config.toml
norm = "rmsnorm"
attn_scale = 0.125
optimizer = "muon_variant"
beta1 = 0.93
MLP neurons of a small language model. Each row is named by its layer, matrix (down: output weights) and neuron, and shows model dimensions 112-175. Each number is 200 + 40 x the weight over its row's rms, rounded and kept within 0 to 999. A neuron's up and down rows have the sign that makes its largest values positive.
After each neuron's rows, "fires before" lists the tokens most often just after its 100 highest values on Wikipedia text that the model never trained on.

L9.down1115,152,240,221,183,243,162,217,202,218,186,233,230,262,162,194,199,235,157,204,231,209,204,248,96,201,213,148,261,198,223,222,220,207,190,190,248,194,211,201,223,209,208,233,231,225,193,190,175,168,207,254,272,203,238,147,183,211,199,173,183,197,161,185,239
fires before: " ", " Rele", " been", " a", " an"

L9.down729,250,263,196,180,276,198,248,179,167,167,188,176,198,245,139,182,226,292,223,231,177,137,240,220,174,192,174,153,188,199,252,118,165,216,255,228,191,162,169,185,201,230,218,155,135,220,171,215,209,220,207,215,200,216,179,153,194,160,187,174,185,137,287,200
fires before: " of", "s", "0", ",", "198", " that"

L6.down828,196,158,166,187,178,206,201,214,235,254,189,252,185,248,207,261,237,217,220,163,206,275,132,225,184,167,182,232,226,153,289,179,165,204,175,242,227,234,160,225,139,233,234,247,230,210,199,263,170,142,218,177,210,123,203,134,190,265,193,236,112,226,146,231
fires before: " ", "ai", " |"

L2.down392,239,177,163,205,235,229,179,259,165,247,172,257,180,160,122,244,171,285,153,182,166,222,145,240,125,138,186,216,185,245,214,140,187,150,201,205,185,197,189,296,232,207,177,244,203,285,212,244,203,161,223,178,192,347,210,214,197,244,204,312,178,197,250,205
fires before: "9", "5", "8", "0", "6"

L2.down796,138,194,231,260,142,249,139,255,175,217,97,226,196,216,253,158,210,171,246,147,153,195,164,227,308,221,143,190,270,215,177,173,198,223,145,233,92,161,206,221,251,296,121,211,295,214,216,263,246,194,200,188,176,193,220,249,155,185,172,190,182,203,230,218
fires before: ",", ".", "ry", " S", "s", " he"

L9.down188,246,201,256,231,216,276,164,204,174,193,43,251,160,227,172,227,177,241,148,177,226,176,156,209,191,148,265,220,198,177,140,217,135,183,105,130,233,234,121,286,232,177,204,190,309,236,197,197,208,173,201,223,230,224,232,262,209,202,141,145,205,185,202,205
fires before: " (", " is", " was", " |"

L7.down1147,183,189,152,226,238,208,177,185,156,214,208,201,246,245,134,187,205,120,182,163,180,232,224,175,200,187,224,274,248,174,201,223,175,127,163,179,206,255,248,166,246,249,234,197,194,203,240,257,128,235,149,163,150,192,203,160,202,191,252,235,213,160,215,169
fires before: " by", " in", " to", " on", " with"

L2.down209,290,235,224,223,146,254,211,174,89,250,153,165,196,216,186,162,204,173,218,177,189,179,195,237,171,229,227,120,277,206,193,178,259,223,212,170,213,249,215,169,199,186,164,183,193,133,188,221,297,230,152,181,287,177,223,191,182,214,284,188,211,215,245,164
fires before: " ", " |", " −", " |\n"

L7.down1189,269,269,183,192,238,251,215,159,144,208,173,234,156,178,176,199,245,164,277,260,231,155,225,213,219,169,202,179,159,163,269,164,186,160,219,161,194,240,144,231,189,207,223,213,174,240,194,185,185,186,202,236,247,365,188,184,247,201,227,227,203,206,227,225
fires before: "==", "In", "===", "The"

L6.down102,190,189,146,239,230,187,232,158,273,156,228,247,119,141,189,187,176,190,249,132,131,170,208,153,219,173,176,208,181,243,142,182,271,279,136,216,150,197,206,234,212,232,149,166,150,160,146,230,129,213,224,195,226,239,136,131,215,218,253,215,171,169,246,291
fires before: "-", "-up", "ed", " State"

L9.down362,224,153,214,224,177,197,229,176,190,181,169,208,213,196,219,126,245,167,207,237,226,185,222,201,181,283,198,234,126,219,243,176,248,236,238,125,171,215,228,200,172,189,136,135,132,222,259,217,244,221,213,166,196,205,195,236,248,164,204,166,243,196,236,181
fires before: " ", "3", "0", "1", "4", "2"

L5.down120,170,136,237,239,227,214,192,186,252,211,139,189,160,230,240,316,232,167,178,231,137,174,246,191,228,254,200,202,223,257,268,260,204,219,262,226,266,189,255,251,201,188,192,187,240,204,190,194,211,265,218,204,228,250,232,195,155,266,190,203,262,156,209,280
fires before: " ", "ial", "s", "ities"

L5.down349,183,170,219,198,171,259,161,263,216,228,188,157,161,160,207,168,219,187,112,226,213,284,136,169,281,225,161,136,100,185,190,171,214,170,191,169,129,202,194,230,271,163,230,183,262,221,238,244,155,116,263,232,157,185,218,227,275,229,166,223,194,180,319,167
fires before: " ", " the", "ers"

L5.down1266,217,155,208,206,203,219,187,141,137,221,226,232,177,229,224,213,226,206,194,164,165,200,217,146,268,223,176,191,177,175,270,216,209,212,276,181,206,212,163,277,164,177,208,169,188,165,181,286,215,191,200,237,181,213,204,222,164,239,197,274,151,158,195,227
fires before: "|", "|---|---|\n", "ities"

L9.down666,147,195,206,149,228,133,179,208,267,169,168,222,240,172,182,130,182,160,188,201,196,109,249,196,292,247,244,204,226,198,266,195,218,219,188,244,129,166,124,209,270,161,216,235,185,244,235,126,200,217,115,189,208,251,241,222,262,301,223,154,231,187,193,159
fires before: "ed", "s", "ing", " of", "or"

L6.down359,237,242,193,270,206,209,150,191,149,209,276,152,220,119,161,204,224,216,154,271,161,192,291,203,178,211,167,212,187,244,180,198,153,161,250,174,187,159,219,145,207,229,198,196,179,264,243,225,218,192,212,203,218,258,122,98,188,168,196,273,153,183,227,173
fires before: "==", "===", "In", "After", "On", "B"

L6.down105,159,226,200,184,191,245,217,273,213,200,192,149,199,201,221,162,227,171,215,257,152,263,201,164,103,236,129,211,234,146,216,270,228,227,248,196,261,164,236,202,180,237,182,242,208,223,232,225,230,224,179,150,161,256,254,275,225,132,172,227,157,157,184,156
fires before: " "

L9.down128,188,173,275,153,267,191,97,230,184,203,279,199,146,206,246,220,165,162,166,181,185,232,254,197,245,198,268,176,256,179,200,189,222,248,144,228,171,256,198,266,202,111,203,254,161,191,210,212,244,247,197,215,174,144,195,211,187,206,172,179,195,162,257,208
fires before: " |", ":", ","

L9.down292,171,245,222,207,173,164,227,157,152,230,235,162,220,206,213,247,186,249,110,215,187,247,217,209,207,167,212,203,205,215,250,227,140,184,198,224,157,228,204,285,206,208,265,266,190,144,239,197,192,238,171,201,197,124,192,224,153,245,248,191,233,201,160,200
fires before: " |", "."

L4.down180,170,176,223,165,182,248,221,183,220,154,132,216,176,174,203,214,203,127,65,77,186,148,209,212,245,200,223,147,264,244,193,206,273,191,167,272,266,208,179,193,209,212,154,199,241,176,202,263,148,193,181,192,252,179,194,181,219,294,200,166,148,156,281,243
fires before: " ", " |\n", " \"", " |", ")\n", " to"

L4.down899,182,215,230,246,239,277,222,141,151,160,244,234,184,191,219,224,206,123,207,263,196,178,174,205,212,204,214,204,169,300,226,127,206,145,178,176,193,175,160,194,216,240,172,146,168,229,263,170,204,136,206,211,213,306,235,195,212,210,209,158,231,202,83,184
fires before: " ", " of"

L7.down198,246,212,186,201,146,189,214,226,186,214,225,203,196,168,208,225,244,185,217,179,215,203,185,219,200,194,183,258,188,221,157,218,163,189,195,248,154,159,239,176,185,167,204,157,190,208,167,229,287,206,212,128,206,512,152,167,187,269,251,238,153,173,168,239
fires before: "==", "===", "The", "In"

L9.down878,219,224,175,233,170,201,198,186,278,206,218,203,177,315,143,227,173,281,165,159,209,176,207,188,257,156,190,252,226,214,166,169,240,108,253,156,218,195,134,176,233,221,190,175,149,150,193,185,267,195,132,187,195,174,210,171,288,154,265,212,182,140,258,207
fires before: "9", "8", "6", "7", " "

L9.down854,213,241,156,198,186,202,294,262,284,215,219,192,197,213,232,155,183,214,242,168,241,161,164,197,308,186,190,136,251,219,198,203,192,163,246,212,136,130,256,291,218,182,228,150,215,233,200,267,160,220,172,229,211,226,220,191,247,275,201,229,167,152,213,150
fires before: "ing", "er", "es", " on", "e", "s"

L6.down976,211,204,200,238,191,231,210,233,107,249,259,252,188,211,146,258,221,286,235,146,236,200,255,193,184,131,212,230,261,245,149,234,157,223,227,191,299,178,201,148,259,259,126,228,262,168,152,169,225,246,201,145,220,134,150,222,242,237,202,179,185,262,240,253
fires before: " |", " ", " |\n"

L6.down76,159,235,189,243,217,283,185,195,212,209,195,215,182,116,145,197,103,180,218,227,180,181,222,195,231,186,178,174,139,188,214,212,224,188,213,227,157,202,244,213,187,229,168,237,230,299,185,210,208,141,207,241,164,246,260,187,221,230,133,115,187,223,175,200
fires before: "-", "==", "=", "|", "==="

L4.down565,189,182,186,215,250,250,205,206,177,192,170,233,208,191,209,153,181,310,217,203,233,239,202,211,131,221,158,208,171,155,210,220,149,143,236,205,188,213,133,224,191,147,232,190,268,248,245,216,200,228,231,249,193,275,187,209,140,214,234,210,162,184,250,228
fires before: " |", "."

L7.down281,141,176,198,204,245,175,200,247,271,175,198,273,223,267,257,169,160,228,218,132,183,176,207,199,191,124,127,115,200,263,258,186,186,198,228,187,225,168,153,228,160,199,133,170,241,192,172,252,272,193,192,219,161,199,195,221,202,237,260,231,216,247,258,168
fires before: "ing", "ed", "ment", "s", "ta", "er"

L9.down442,207,149,231,171,304,191,197,105,169,227,248,214,121,192,194,113,227,209,224,167,265,156,222,204,125,244,188,183,223,221,175,175,165,140,188,257,135,172,238,153,182,217,158,225,134,216,175,243,209,221,231,213,220,241,197,212,246,192,191,227,185,196,237,216
fires before: "9", "0", "1", "4", "5", "6"

L2.down239,209,244,204,181,150,196,209,184,237,202,218,192,270,214,216,133,191,171,218,299,198,195,171,212,181,141,218,232,265,177,207,194,155,206,191,191,149,165,263,277,224,169,247,194,222,243,262,147,171,171,166,204,186,198,207,240,222,216,213,174,159,203,224,214
fires before: "-", ":", "+"

L2.down770,188,247,214,217,238,190,213,226,156,184,148,244,199,193,197,249,284,203,149,245,198,252,181,164,194,200,228,263,164,293,229,213,162,200,170,194,282,165,187,195,210,236,169,204,249,211,210,252,213,201,261,175,233,338,196,200,229,189,224,163,219,146,183,147
fires before: " ", ")", ","

L7.down1083,252,257,120,213,200,310,190,240,201,254,267,173,165,158,128,189,178,224,167,203,130,215,271,136,178,201,119,168,155,122,206,198,151,191,174,173,209,196,176,203,177,211,219,202,190,213,98,166,153,168,166,215,154,272,185,173,251,198,212,258,193,217,243,208
fires before: " ", " −", "s", " of"

L2.down149,295,190,190,170,165,278,168,181,267,240,215,259,231,137,172,174,161,174,211,253,205,244,253,185,192,193,164,215,188,219,228,155,148,177,171,100,261,238,250,257,194,250,181,259,145,254,198,123,191,187,214,232,220,342,203,151,212,294,151,251,192,155,202,160
fires before: ",", " the", " a", " he", " to"

L4.down105,191,307,175,210,206,199,151,201,211,205,224,226,196,179,273,312,147,194,190,195,197,256,232,184,163,234,219,237,191,214,190,197,141,135,267,116,207,178,215,219,203,224,240,214,177,206,238,173,120,192,197,242,344,270,173,172,197,183,190,222,209,276,108,230
fires before: "'s", "1", " |", "2", " |\n", "ro"

L7.down783,141,222,170,143,223,217,164,193,147,204,212,191,184,236,264,187,184,140,192,227,206,224,192,186,238,203,204,287,214,216,250,186,201,285,266,169,210,143,210,237,164,163,211,209,183,243,233,201,203,192,149,245,260,175,195,253,195,192,194,159,238,165,257,214
fires before: "ed", "ing", "s", " well", "u", "ase"

L7.down538,292,216,171,211,155,195,239,192,154,236,230,206,199,258,212,219,178,193,206,219,255,211,287,156,195,159,209,158,115,209,223,156,200,226,219,228,210,225,245,125,211,201,201,216,119,222,205,149,276,246,186,177,196,363,162,165,155,181,184,221,188,266,220,210
fires before: "==", "In", "The", "==="

L9.down120,178,187,168,148,202,254,175,175,189,209,199,207,247,254,139,157,165,144,199,271,224,249,177,145,182,239,233,256,266,206,186,235,242,235,258,152,216,230,212,169,225,222,164,195,243,155,153,225,169,248,148,270,209,306,232,239,183,287,158,230,208,266,209,96
fires before: "0", "1", "2", "6", "4", "3"

L9.down947,167,167,214,156,170,225,194,220,150,206,229,136,200,222,182,163,169,251,262,241,155,94,193,165,210,217,152,157,203,132,204,201,219,283,177,207,209,154,220,233,172,261,275,188,237,164,161,204,145,201,181,207,231,196,267,230,159,252,189,181,226,176,154,173
fires before: ".", ",", " and", ".\n\n", " as"

L9.down447,212,292,225,201,133,201,230,150,213,200,238,245,233,148,182,145,219,165,193,123,218,203,136,178,196,131,246,172,198,177,212,217,196,142,178,153,231,156,179,154,204,177,230,205,164,252,213,241,197,217,159,218,196,180,192,213,192,196,176,221,230,187,204,244
fires before: " ", " on", " in", " June", " August"

L7.down36,221,195,202,141,213,180,219,179,191,247,195,201,115,248,211,197,212,180,177,238,185,270,159,150,275,239,158,182,158,207,218,130,127,195,179,241,116,256,231,210,198,196,199,202,211,166,175,216,181,239,214,226,177,237,208,178,123,236,210,252,212,196,256,231
fires before: " ", "ial", "ical", "el"

L2.down1040,204,247,247,173,178,159,190,221,229,242,219,150,154,177,156,253,116,251,260,175,191,172,179,171,192,204,182,226,174,96,123,219,230,165,171,198,240,216,225,167,220,189,106,280,245,185,156,91,228,194,140,205,146,168,163,182,122,254,239,230,167,206,222,152
fires before: "|", "|---|---|---|---", "===", "==", "D"

L7.down268,310,194,192,178,144,209,235,225,220,197,193,262,233,132,192,188,257,235,190,188,197,179,209,188,158,142,204,233,143,144,184,179,210,205,245,204,272,257,234,187,192,271,217,166,146,188,187,213,228,254,193,185,243,339,177,153,169,224,218,276,198,266,188,140
fires before: "==", "The", "In", "==="

L2.down213,240,255,186,287,221,205,176,313,127,187,150,162,213,207,196,181,206,208,173,220,190,204,208,141,126,213,206,150,168,127,231,213,145,144,162,246,248,157,137,277,161,157,245,203,231,260,157,198,215,169,193,207,145,238,189,165,138,221,213,225,178,257,151,244
fires before: " |", "als", ":", " |\n", "="

L9.down926,237,199,150,189,248,233,240,142,172,192,152,254,185,182,133,224,183,160,225,237,185,195,245,151,152,265,191,193,201,233,194,138,91,166,219,207,139,212,233,113,205,201,192,219,242,218,233,193,204,199,132,211,237,281,251,208,274,155,193,185,159,175,276,185
fires before: "y", "ment", "er", "ement", "iers", "ers"

L2.down114,248,224,228,183,201,255,248,161,171,207,232,124,152,104,241,194,298,256,194,241,185,234,252,160,175,263,238,181,276,198,280,250,238,175,255,176,242,210,150,253,148,209,180,232,181,218,172,179,293,225,110,166,256,129,247,176,208,216,171,271,189,215,244,201
fires before: " ", "-", "|", "oph"

L5.down869,249,167,222,211,197,238,266,252,250,119,213,219,185,141,253,144,215,197,300,184,253,137,213,205,121,143,232,211,235,238,198,199,216,160,210,190,244,199,212,272,182,172,168,200,187,204,224,175,166,203,233,208,256,178,151,274,177,184,190,171,131,185,257,204
fires before: "|", "|---|---|---|---", " ", "|---|---|---|---|\n"

L9.down827,84,219,257,255,269,182,184,191,182,221,190,201,219,256,263,277,184,165,304,162,221,154,114,210,179,215,195,290,271,201,232,206,178,190,205,190,199,188,152,224,235,184,220,261,217,204,207,259,187,193,153,169,141,149,242,233,156,220,205,126,260,259,105,195
fires before: "==", "The", " time", "In"

L9.down1002,220,221,213,293,212,224,233,264,169,178,184,205,216,201,175,216,161,254,165,220,154,161,178,249,268,228,201,219,189,190,172,152,182,198,189,185,184,242,289,251,205,153,197,204,231,177,255,275,163,164,199,184,219,239,297,167,249,201,158,234,218,164,252,207
fires before: "8", "7", "9", "um"

L6.down1044,143,212,233,259,218,186,190,197,185,200,187,224,201,213,137,204,214,230,234,172,218,155,202,210,159,161,194,228,156,189,233,202,202,158,209,170,185,228,206,159,192,206,214,175,226,229,156,251,169,195,209,161,194,161,171,197,193,277,201,231,198,230,164,209
fires before: " ", "e", " mi"

L4.down170,228,146,205,184,162,286,226,164,176,176,146,201,224,272,297,244,250,191,102,171,154,230,192,214,212,243,206,240,235,233,222,204,188,200,243,232,229,245,278,236,192,169,146,184,185,210,221,238,189,208,150,176,219,184,144,132,124,155,228,127,233,180,203,255
fires before: " ", "an", "4", "9"

L2.down617,149,171,134,158,174,243,219,178,174,223,145,139,216,192,210,264,269,179,118,198,209,203,198,209,136,213,191,145,180,190,195,158,197,199,141,194,165,179,204,236,231,283,179,108,251,205,187,236,222,197,241,254,223,268,267,227,258,230,127,259,257,163,164,162
fires before: "0", "8", "9", "6", "4", "5"

L6.down371,209,199,248,215,128,239,182,164,276,196,167,213,207,163,126,157,293,193,245,170,212,216,181,215,203,151,188,180,168,239,162,162,214,182,194,149,224,212,218,252,200,237,196,196,239,183,151,309,226,229,176,234,174,88,184,259,206,193,133,231,129,193,152,163
fires before: " ", " P", " L", " G", " Go"

L2.down310,171,244,236,155,235,198,224,249,134,155,159,213,239,217,183,270,185,162,214,181,272,204,243,157,217,244,215,193,200,192,208,212,204,205,275,237,153,258,205,188,274,204,120,258,205,172,185,184,255,222,162,240,158,267,197,212,200,258,198,164,181,242,214,235
fires before: " "

L7.down260,200,208,255,216,198,210,167,61,192,176,155,240,193,246,134,229,224,229,148,158,151,162,226,218,241,274,191,246,272,207,183,208,238,91,162,173,214,180,97,197,170,247,186,187,215,150,161,267,178,219,148,256,186,237,213,194,214,231,218,267,155,197,240,203
fires before: "4", "6", "9", "0", "2"

L7.down1103,175,192,255,229,243,161,209,217,252,196,212,150,245,173,218,230,357,215,223,246,237,165,196,198,194,266,225,180,147,213,218,210,240,159,240,205,194,193,164,177,196,143,146,224,204,150,225,151,275,246,201,220,195,305,134,175,201,219,208,200,244,167,205,241
fires before: "ed", "ing", "s", " to", "es"

L2.down855,147,162,240,199,196,205,238,250,211,220,184,234,254,147,142,213,189,190,192,211,144,240,174,177,187,149,223,136,206,112,221,188,185,178,259,220,267,246,273,237,138,185,195,136,164,268,269,203,237,215,160,214,170,197,203,180,176,203,175,171,116,174,220,233
fires before: " a", " an", " S", "-", "S"

L6.down508,156,222,168,204,212,251,190,224,152,215,213,183,186,197,193,231,258,243,198,276,151,206,240,189,180,193,113,226,235,185,288,270,112,172,172,212,210,194,176,231,174,156,192,254,208,196,210,169,233,171,237,235,208,195,225,198,170,175,201,192,168,205,235,210
fires before: " ", "it", "ia"

L4.down804,203,199,249,161,201,190,209,192,279,223,277,168,210,134,139,269,125,230,197,197,287,154,225,193,222,192,177,152,189,201,272,230,193,161,191,204,179,213,217,162,146,256,167,171,179,247,239,240,104,209,192,266,170,256,155,193,179,133,242,228,197,162,183,223
fires before: ",", ".", " on", " in", " to", " for"

L7.down773,171,231,211,180,209,219,197,180,240,235,166,176,130,235,238,184,210,253,155,191,188,215,226,224,219,199,160,240,190,175,161,177,228,176,248,246,260,182,186,205,218,262,188,201,193,178,165,233,159,202,237,134,111,300,181,275,207,176,165,195,298,215,182,271
fires before: " ", "%"

L7.down1212,311,179,195,214,161,166,170,198,176,237,222,153,198,176,220,168,163,215,227,182,155,169,220,237,190,200,186,220,171,230,184,95,145,195,217,241,225,197,209,160,184,207,209,221,169,116,195,199,227,159,253,215,249,485,142,182,214,195,200,233,251,185,199,206
fires before: "==", "In", "===", "The"

L9.down910,224,128,241,130,203,192,190,174,202,190,249,220,270,156,136,130,172,211,220,185,164,175,218,136,197,215,243,192,231,241,175,164,185,278,180,206,147,197,156,166,130,237,260,286,213,203,198,204,178,200,172,203,192,77,199,191,182,152,174,210,280,207,209,203
fires before: " and", "\n", "\n\n", ",", " who", " ("

L9.down780,214,224,184,203,244,219,226,221,181,205,214,214,159,262,161,187,205,235,191,184,286,204,200,190,225,247,179,246,215,180,178,193,246,209,196,137,205,230,218,234,128,106,171,222,207,273,241,234,211,106,163,214,197,164,164,220,173,210,157,182,214,118,156,174
fires before: " |", "2", "1", "7", "8"

L7.down597,214,231,192,159,132,201,116,220,165,258,130,221,203,185,215,155,162,223,211,192,194,219,169,282,152,126,123,196,263,190,196,204,126,177,128,225,107,180,280,178,162,206,251,163,187,151,261,226,241,173,213,214,216,226,203,183,208,110,216,183,208,278,167,256
fires before: "==", "The", "In", "===", "B"

L2.down903,224,184,239,185,184,224,177,176,180,212,177,220,162,226,186,250,192,174,186,272,270,216,237,257,142,173,193,160,168,202,165,179,199,218,242,201,180,195,158,216,219,188,175,161,186,245,216,194,276,216,253,219,168,283,154,174,195,213,245,148,210,234,217,202
fires before: ",", " "

L6.down455,190,162,201,223,251,176,236,216,193,243,235,146,187,207,186,219,197,108,163,250,167,265,156,132,281,204,238,182,190,222,212,248,156,157,201,219,181,232,166,153,214,169,196,179,198,143,209,100,177,204,201,219,192,164,240,245,224,195,174,204,224,145,163,212
fires before: " ", " ("

L2.down302,235,242,195,206,107,208,244,238,198,221,250,148,192,179,225,147,150,229,213,193,156,209,248,215,268,287,176,137,246,147,305,191,92,217,159,156,201,287,266,202,207,171,195,162,249,212,198,231,162,174,173,201,104,194,219,199,144,219,202,231,193,182,162,130
fires before: " ", "-", ",", "et", ".", " and"

L9.down1210,177,193,182,242,192,162,114,213,208,286,171,130,200,223,153,262,203,202,158,189,197,172,220,210,221,183,202,189,220,224,254,180,165,134,151,169,257,181,147,200,176,266,256,227,174,186,195,169,172,147,170,90,256,247,171,222,213,163,214,207,201,185,141,190
fires before: "5", "3", "6", ":", "4", "7"

L7.down321,169,208,191,171,189,197,173,250,231,192,209,202,264,112,228,181,216,200,156,265,218,194,259,208,207,128,170,245,156,184,172,178,230,191,213,266,180,231,302,200,122,259,172,180,172,228,134,160,169,228,166,251,222,319,189,235,202,173,175,274,197,236,214,199
fires before: "==", "In", "The", "==="

L6.down1226,109,225,244,186,191,178,249,224,171,167,135,162,169,230,164,200,196,187,144,287,195,167,229,225,221,262,153,183,184,148,271,177,195,180,197,175,242,171,188,177,188,243,172,241,186,128,181,229,219,236,206,181,142,118,127,208,156,228,180,210,126,228,195,290
fires before: " ", ",", " of"

L6.down11,110,233,202,169,223,96,208,162,178,165,184,235,146,169,250,186,196,194,176,180,210,85,175,155,241,190,242,208,156,230,196,144,205,136,113,206,204,130,189,147,243,187,282,248,197,219,204,276,178,193,189,196,236,196,154,219,221,137,184,181,243,192,121,162
fires before: " ", " the"

L2.down73,208,157,182,162,190,165,178,282,233,217,241,259,160,205,346,208,242,104,247,191,233,188,280,194,256,212,169,160,146,149,192,197,177,227,250,235,197,164,272,218,177,218,164,183,254,220,152,198,185,195,143,218,234,162,201,155,161,164,198,191,160,148,254,221
fires before: "ing", "ement", "e", "et", "ie", "anc"

L6.down862,194,231,155,222,206,280,225,221,225,207,259,212,202,117,221,161,217,253,191,195,264,190,122,253,293,151,130,180,163,220,200,159,226,216,171,162,191,204,208,194,213,206,186,136,184,161,236,210,138,204,214,141,205,174,140,233,180,208,223,218,252,305,186,253
fires before: "|", " ", "-", "ray", "ugg"

L6.down811,199,181,243,229,171,235,174,235,153,254,185,189,165,238,162,219,267,244,219,183,167,188,147,186,115,130,233,158,190,124,216,239,167,223,237,166,267,175,200,215,197,205,174,219,224,262,243,242,264,237,241,215,154,242,186,282,185,182,246,194,244,169,211,264
fires before: " |", ",", " (", " and", "\n"

L7.down527,263,226,245,258,222,165,175,215,207,166,229,125,232,159,197,134,214,178,201,207,153,176,180,217,204,235,212,250,181,231,137,190,190,181,157,175,187,201,187,194,200,228,186,247,153,202,209,237,221,206,164,202,204,430,201,189,203,212,249,266,145,216,238,191
fires before: "==", "The", "In", "===", "|", "B"

L9.down89,218,188,196,223,193,301,204,165,199,123,213,224,249,171,143,195,246,212,130,170,252,204,193,171,211,221,208,166,178,187,197,231,152,247,284,210,221,161,245,196,271,224,155,236,227,166,221,215,217,229,254,157,164,307,148,148,235,155,188,187,217,217,208,216
fires before: "er", "ers", "ering", "ed"

L4.down211,261,161,265,210,231,248,254,152,245,236,128,168,203,109,149,187,202,138,239,220,188,266,178,216,193,192,184,242,202,191,141,191,236,225,166,186,256,184,281,227,250,212,209,207,224,174,195,134,143,271,210,236,243,335,256,183,200,240,282,158,166,191,192,244
fires before: "-", ","

L5.down173,162,197,142,171,121,292,160,173,230,138,195,172,229,221,225,167,253,148,152,168,175,139,255,212,210,267,219,276,294,156,196,203,213,167,178,162,114,239,301,198,207,195,152,253,242,165,148,152,179,162,256,187,203,189,196,235,133,217,168,290,251,212,255,193
fires before: " ", ",", " of", "or"

L9.down728,173,173,212,193,200,230,209,243,292,213,242,205,203,199,218,207,209,189,215,183,220,154,301,203,149,299,220,149,149,131,206,291,201,193,190,162,175,185,188,191,174,116,208,228,197,204,210,202,158,237,136,192,195,203,182,252,203,162,235,172,189,160,179,203
fires before: "2", "4", "5", "6", "8", "7"

L9.down201,195,199,210,219,227,237,169,184,199,234,206,237,195,192,204,171,155,222,243,292,244,194,241,192,151,187,197,202,200,146,158,210,203,141,207,221,231,236,207,184,256,228,122,228,197,265,277,175,180,155,243,251,227,248,205,260,162,172,226,156,223,157,293,221
fires before: "-", "|", "|---|---|---|---"

L9.down79,212,205,228,146,203,240,216,179,217,139,244,216,217,191,252,128,181,126,190,197,255,87,230,198,166,185,199,204,227,228,141,209,188,286,194,224,194,230,210,126,210,228,140,145,235,199,162,206,203,194,182,247,229,148,213,172,163,110,164,298,234,217,225,259
fires before: ":", "als", ",", "oph", "\n"